Weights of a small GPT-style language model, trained from scratch on English Wikipedia: untied embeddings.
MLP neurons of a small language model. Each row is named by its layer, matrix (gate and up: input weights) and neuron, and shows model dimensions 0-191. Each number is 128 + 24 x the weight over its row's rms, rounded and kept within 0 to 255. Numbers have three digits each. A neuron's up and down rows have the sign that makes its largest values positive.
After each neuron's rows, "fires in" lists the words (lower case) most often at its 100 highest values on Wikipedia text that the model never trained on.

L3.gate376:142110119110113068101146101119139145105127133157168127148093129089101141189089138176118141149111102136129125117173145148106104142122124126161129125152092116151153160099126177143127110112130156120099088144159148116058077113144180138098118151153142114156114114123164186163175132138148131109114124117160118147135138108132119112147156124141117136116121111101150170124136094086149126162097128112108139130117155110135154112156155093134131106160134144093157077108132124136098156101144108106122144167117113139140094105131127150089157119093097079093110142101112130108136118123106137146
L3.up376:143095115081114142121167131099139169117137118159146147083109148142080160151131108126142173122086148133098066132146159181106080139144164146171151149130097132154076150106138137119132142129153136130147082105134118131119090120129135098161146135141101085113071121122142166115174130123163144143131119133149127143098162162167133126108127150133124132112129105102148113086121101100129145136132134114091122137144133103090155125146180114128153153110125149144149084089133142136129171115163137127120120134084096137140140146146104120166084151097121109102110140076124101139155122134105127153
fires in: "up", "just", "upper", "even", "upon"

L3.gate48:143124114153134118113152123114141131154092120160163134084118099102116114095141142107129172151142119127147108103165098118120112106178156170127146185142089116133094140132113148139146102137105142144135151135128105094107129120153136133101079135129123124130099075146106154140108127098154148168143146134104143094095099143162124080177166131137111143126138115150165070115118123126157156169109184178131123114106136148152141112126175100143127132127109100112098143124153131134141139061096130128099087097136145105124122123136115164133111091173117122144128116144090113132184135144132083148
L3.up48:077111115050121107149110120183119190115111153108159102144103115145154113124129163149136138130112136131144100129141133131123151155070089128166150104122147150127073111118119185127167121137147134134105128135080148140118092103118145133117127131169148111134151121117112171143116132146118128129134127156174142124125086088145118101111103110147151113121136099119092108147170119129122136110122116118120098195144135166131136144121152146123109107114128184108099090126178107114157130127127093129176156154135121084152138131091161087135180140160112123172125120127126137135110115113125112132
fires in: "also", "green", "better", "illinois"

L2.gate131:122144090119130133128155123146160120154154134146124151113092129101130179107161165077112150139108109134125127119125103154158154098145141123145107126151131150110134091127139121093132158129136123143132120101122186097121125136087117126083102160124134145092125093134150098134174134144137120164102115126102166123152108170147129116119122123110114146091143116088139123170164123079141126132149148131155158152156127126111128094150077168145147056114168132125132149080129107129186124077155133106141130097074115144107129150113162090120124079109157159137124111098164140110120148139092107133
L2.up131:136161112079148135121161120171124138103110152135147160111108104115124144123126143075153104114096087117153103156114152105167160122129139149126137127153129164074157135113083109142128128132129115126145126120147110150124134180126170119161120133128163106126109110165114093127125123141164110171079105114101155158137121135123147122157123131159134129123140109147062200129173152125110110119139121128128112119193130102142139186168129158058106117130123091111117118140134133128161083120127153131103122115115134141094118149128186115139131105119137142112132094077110122109134111145128079131
fires in: "released", "release", "purchased", "received", "studied", "from"

L6.gate320:125137141159154171128157108117156083109111098095151138105106118170126109159107104098106124118125087099103123164104124136140137102141119130092108089105091085155154139135123102166106114156121175083125159113093134149124143153142105164114098162110099155150105149182109098100112103127120147159116164141134100122166103101108122155140094166139123132139137136143101147122177163161130126113139105164149103132110136129155126167110090145171144108070140096125140086143131119085103091129158127124098118145161150117145164155115127134115155120143118143099146107146149122123174122100156153123
L6.up320:121112147117151128121120169145131133092106109085140122125113123131142179115122129145130134124124085147164152121107140114108114121161099109156107147133082150119182095106103115143097106184114164128090123143154114142126139091104137135144111134155098129161153174156125090149113099173108122093119106115125128149106143133099096160114075126122115116096168106135119131087148162114115128108162160154116177142080088141163121164162169116155096153140148165133155097083145104118098153125139121122106101148133147138148104099139154143080139124090120148151147145153126137134133105110081164130
fires in: "in", "for", "after", "made", "spent"

L2.gate51:151088113130083100084135126087207159132126106181155134119121097104132134130106110152158096156129090139186129130132110118128135140104111182113112157115113117124115123093141139140098110117154153160139111122145143116115109195140146149149120127111102122143132153101097137132139148124127112161102109234160184111134108149149134135132098122145140129114144085110160124155129147100121099140143159122132125107072129101131166130122145118156142141128125116129140141139182116140127109136148107127134090124128137133128127121152117133084150109081106130138091113130100142088088128094127148127
L2.up51:153100117064135123129105145116174169064150122092126166149100159112184105074132129117135165151131149134137101121125123174170093178119132160108129189133150150146100114108115160112103127174106148128139143142139128103125119110114136120144134114154113169141150138066084139174107105150165138138162146144111116128115110124173136141103090119120136129126118149112125112113132141111146105109108131107168117138111121093102115115140126082112147156122117157113109108133117111128126161153171163141088093159155104161125124120155137101113139125082123131135132119120130091098118136149087142163
fires in: "up", "out", "down", "upper", "upon", "download"

L2.gate223:164157153126175119142117112117113118113111096121147124133138139138089151159157135141092084108096142123128115101092142134145154067090124126103109128153170174120140153131149134091110111113131150145183136086081146112116106113110128165123114129111081108124104106156114116096102073135154118094141162059108124123177114138119092110134116133142132099126108127124152162063164127164149148164166145146146154096123129140170122114167121150140097097124124116162121143119104177113118154095122124133093151149101153151106126137156124120142130090088126139135129123111125144108156140131111103155
L2.up223:102194142118146133121146117185104114085113113138153113110090086097074102123162166112117117143133111117134138142108125122151182133129130161140133145096150115123161168105093148150133144118123110141102105132148160160128114148138158097138109138117116117129147087087137120126120080105131128122116096141133101148134108144124127088117121121147083099140123146117147132141131145099120058133122189127131151110124081162141122151156129119139043113145103118158132128120103120141170164158131119122137172147125134133107139105119100165141160079160151153101145113142074144145096112131114124125
fires in: "him", "one", "her", "last", "himself", "two"

L3.gate75:120155118148106086147125132117075119128136119131119144092090131127093179110122128147143131079086142121143168152089169093109133118135082123168109109142139108162139156164168134130154125150164111151098118153117157136151119125170167118160083117125125181112098108090110112134098098145101116128140109149116148095114118124174134166096111139122114120162139132162117106114146154108132133132154183097096130135139126116132150126128131152163091099159137101142172141094147109142110084153123121120125117146128176115106129144119144130106122159136093142167119107179124135115120148183086104099
L3.up75:066195121114080122126164143156136089112128129111121172145126122116082111128152118172131118116120093148118170107112151090120119148146143122133132170097120094118168136159153139095163109112111158128118104116122176159173125141149093102144140122147127146105137068153155121152086129122119114153134109096170135117116123127106116113147150117130165132169137119155118157112131117131108125119134123149139097093095073122129108147117157144159134086118114101120105099137121132161139103142123173107141153070165113134122107166147115138110146171089113116103077143138163130120120126167143105131
fires in: "said", "wrote", "famous", "announced", "stated", "know"

L6.gate397:110099164106121159110091144130107098109148126077147143127105147143126181145134117164130161142129143104164116119126076139132155095151155126132109109172111124098122112104116091136146110138143121172102115132110092110125100118137089119142141109073110134118130154128094140123121137119125104081137126131155089149135117147188140127151092142161198195112167120112106141113086137134144127109164131123163141099144148116118124157145107165164147112111169109130151168138149118159112124128115123090136102143153116091132102130099138110137129090136100123118164110116131158126100154175115066125
L6.up397:119127078116108138139144109158090141131157101170121113131111109179118108093115143145134091152105102090153148103143142138162094159128125119147082108143093083122168112099114159140101101155122129178108122126158097083147144157114168112088107124096127138120108148169133114107161150147138138126116159144168115137129077121135117157121123072159126150165111159090138149127095107079144168110129106121101098137158089157138091113098155126126123140143129103137167130130152097133120132117121163173122104141149148148097161115099124113139120137141133168144188126121116116128112129140178120121
fires in: "s", "of", "in", "above", "on", "dark"

L7.gate480:137115132145151132152126113140149136113096110118150096110140122143120133087149144180131161165097113090112138104107171135148099142144099144159140126121109123170136128157119165122142148124153101118110120153126134113124086147143122098124158134145115087119114138114123152132126107106103187146119109177113104180099104111154123157110178121135121132126121163157118139151163130158123149098125163185103114151132140121168130119101113157134098106110140133145167106076096109160099106095127147124136100136122121052119175141110126136116088165132114145062084127120140091126172091146117131102
L7.up480:111104149116150122199103119132095140110140094120104101161128116076094170139132104138121126155107104105145134115099177116152155154129104165145134094145060097099140087095113137129176135165167116152144120125150129112134143123102114117114149105123118094104144166107123112142096092128080140137108141162107158166146146105114129114102118129156093170115145139124173142139087132082153142095141121139154154128132149105119146137139084136104115126139153131158139126083121162141137112119133169102126096102135095142140132136101142155088103077141128113161135115136103161139175150151126155120
fires in: "was", "is", "been", "being"

L2.gate447:133121109127146107106145083161123203114106139135156123149153132126127114116110179121130130139147136135141147136138050145128103077093145125203121122117127116151122117119128127104158111142105153113100130187115137146101118173119129106128097128161119137101130161085134121134109145132155155144155118080157119149100107145141111142078136128094103101136112150136125139176188153072109136134097148104181136109159136099146141134118168131147132083092106146110131099096115135115111133121178125114105128133117144107107111109115141135126151144134150119147142146134138127129153142107093066101
L2.up447:143116101163120127110113093108134140118113110156122137168119110134105093128148129134144135142129169146159185163145101102160086131082130112168123113118110117142135113104139126128120111137126161122128164158122155109100143129121142123130106122147094137145115142098168105119093104140143107141106127091127130123059119146134159120110139165104145115094111166140143148128128164046124132123108165122169159133163188115080146119143143094133121091073110109099141161118147122125084144152156189130142091134124137095137086126122097138106113125155147105140156126129115089140160148140103079117
fires in: "south", "north", "east", "west", "country"

L6.gate52:128116135141114099135123162145073134132160160116135151096140180081173101141168115158080156112109118131106085093123147137089134138158145203129139122136127148127126126131121169101109149133118105132132145088105131156135128096108156101120121116107138108141108071097130129155099170117162132087166129098124131113136060101122127147124101166122128114122116134110099100176123109135066162103121169119118112101119163122144172168140155161137119100147126148126092139111131123130134155123115147110149132131161119109130134145127170143172110107130128159089111121135125121117116109130146156179
L6.up52:160068143197131129182122116121139112157125128129146120150117112143103096113151127110126150158171151112168133099126165114165138145175133139072146145133123150117126101107124115111137145158122110152118096103153106150120083148163120086105135105121135098112078131144116118101122120086134173139121127130131118098125120120133112140122101153121150127120107149107160105184100135161120099192107141215153138134087110104099118118165146148115147135106120091125152152141121146173168172124122122129108121107096112120151113142111151146111128080102153107106111110103126135107139110147143119119
fires in: "as", "is", "was", "appointed", "become", "being"

L10.gate156:098159163147086096109132101101119131126145128109117126124168111112105102098117106109148154117117082120170131108175173108145120147129138130105118117144144087105116139127133155146138132140082164108171115168120097103112144142146135133173087098137136109138120154123146123125094130117115132130135133143118140137148148168104128132122144153182110147119146175115126108128150181149080135154165124138081106178127143125115165124179103147136087104116089120115146140106097092127124144106102160124101090136144146144128110151178172134080132088174125118164117137074150118113125146106134096109
L10.up156:162144152131093133119124166132165136145154128144157115121155154124120116097150136175095123113147079148152142128150133114080115143144134113116118118131105102103165090175129138126128150136149123154126100131112075129117130144142144093144083139146156117078125143134153118134101127085119126094140107128090136156148092131146171099161133154106141142129116106123122068089127174095114109115108096117145101103100140159105126142136120120187137157120139150093134135117131059138158132153109158127137102104103159184123057126146097162129134145116132110153115143173119155113154083122128117110
fires in: "approximately", "about", "over", "on", "january", "around"

L2.gate150:154102125120139084120142159163118088179136092146138116108093117088113178161143153140151125128112147134135140113143159105118101133119118104130074148173137122085117099144166141107152135158106135117135082102101153164129134131088141154134152122165129131140118157132063097126073148165106132147170149137111126125147143144155126134172126143152113133107093141116100118129118137118141100151120125112157125102106154118115105116087124123137164096111085133175114132122130125137118135135127153130187142113064137120145123153131138126088122191147108099099123109138140182146127120098107082144
L2.up150:103109155117166147073106102078141133146120121127096113140120120095122153125129134147085107160152111149122110136103147122143101153137116118134116124155166151137093125115133144153148133165098157146110120107102123133084118135103162118086122164190160101157099107120121101142172101129119130086164170149131120122104142145137160140120114122121132117140145157122087173103083132105127167174131131121148094158143100094101122106097156168148148189137121128145131151114132098114150129087137111109161112184143100144144156144102139117144173176145136127134101149088117082128137106109102112126
fires in: "after", "when", "with", "microbiologist", "micrurus", "day"

L4.gate416:155146152166114143098090123097118111153114138099107127173091146152121133120128118159105149144138151123111118117091162107140128097125141126131145138103115090121117112148129077141134146167153154135172143112146124117096108147143148122171149110131135171112091155068152136155116119104126134159128088110102123105165076137142114124158089133137093101119150164075118116167155115103121148147086137148104119132140136147129128170160137145109124110131123103143117142138120130122085119078123102135139139136124113126163123158050101141137150109066156170160196127141091108128150119108124137118
L4.up416:129166099168172123088095129132139164150125134116152176167127116159136155137108182117123180116057142142090120131134144119136107104162177151126102132098133125148140152136109103152137136118145170135137148141146119124095129111114131114113080101122117145148129130112117107123142100121135175180124104124097117121137150116150096141115081152132141160097110143093092182160148132080109122122143137147171147095150136152125118138112105145119092118144131142098139126149125110105076078121139107114073150166119149117121156139122140099087141077085129153122133125149134102108106146138145105132
fires in: "silver", "first", "those", "one", "last"

L10.gate511:104130195117124116133116128123184153169173094100128168153164125088140137140096090172135118153151119124159097156114098122161136107146099151130133152147108121144109142101147132121156117149095127103155137104150084105112165150146106132136160080105080146137158116127109125165127115128148182116150118082107125129165170103156141154148146172134156157127135117144113116089089111126092132088126110120152102096122129117127124084135113124161121107104133161109130121059096160133167115106165123129153085135127131136138163133099112117149138109099097151105116109137139134108113149149121127143
L10.up511:106104137111117123118166125118132094164128145107167129107161107111110123137146118160131161171143085146095143123160157140162092100162149119116096093121176098090113098122143157104084114130095160106119101163136098110131071134128135121101128113142140104133099181154170120131102129136142127095127170142134090115158120119099112153118134112170101116121169093108110124138121139142099120072138121131119158122129155166093137173162096103114160126161158168176135137119168122073158106142152100115142121127138098121095157115078163148121146133130130130100132136143123162129124108102130135131
fires in: "to", "for", "on"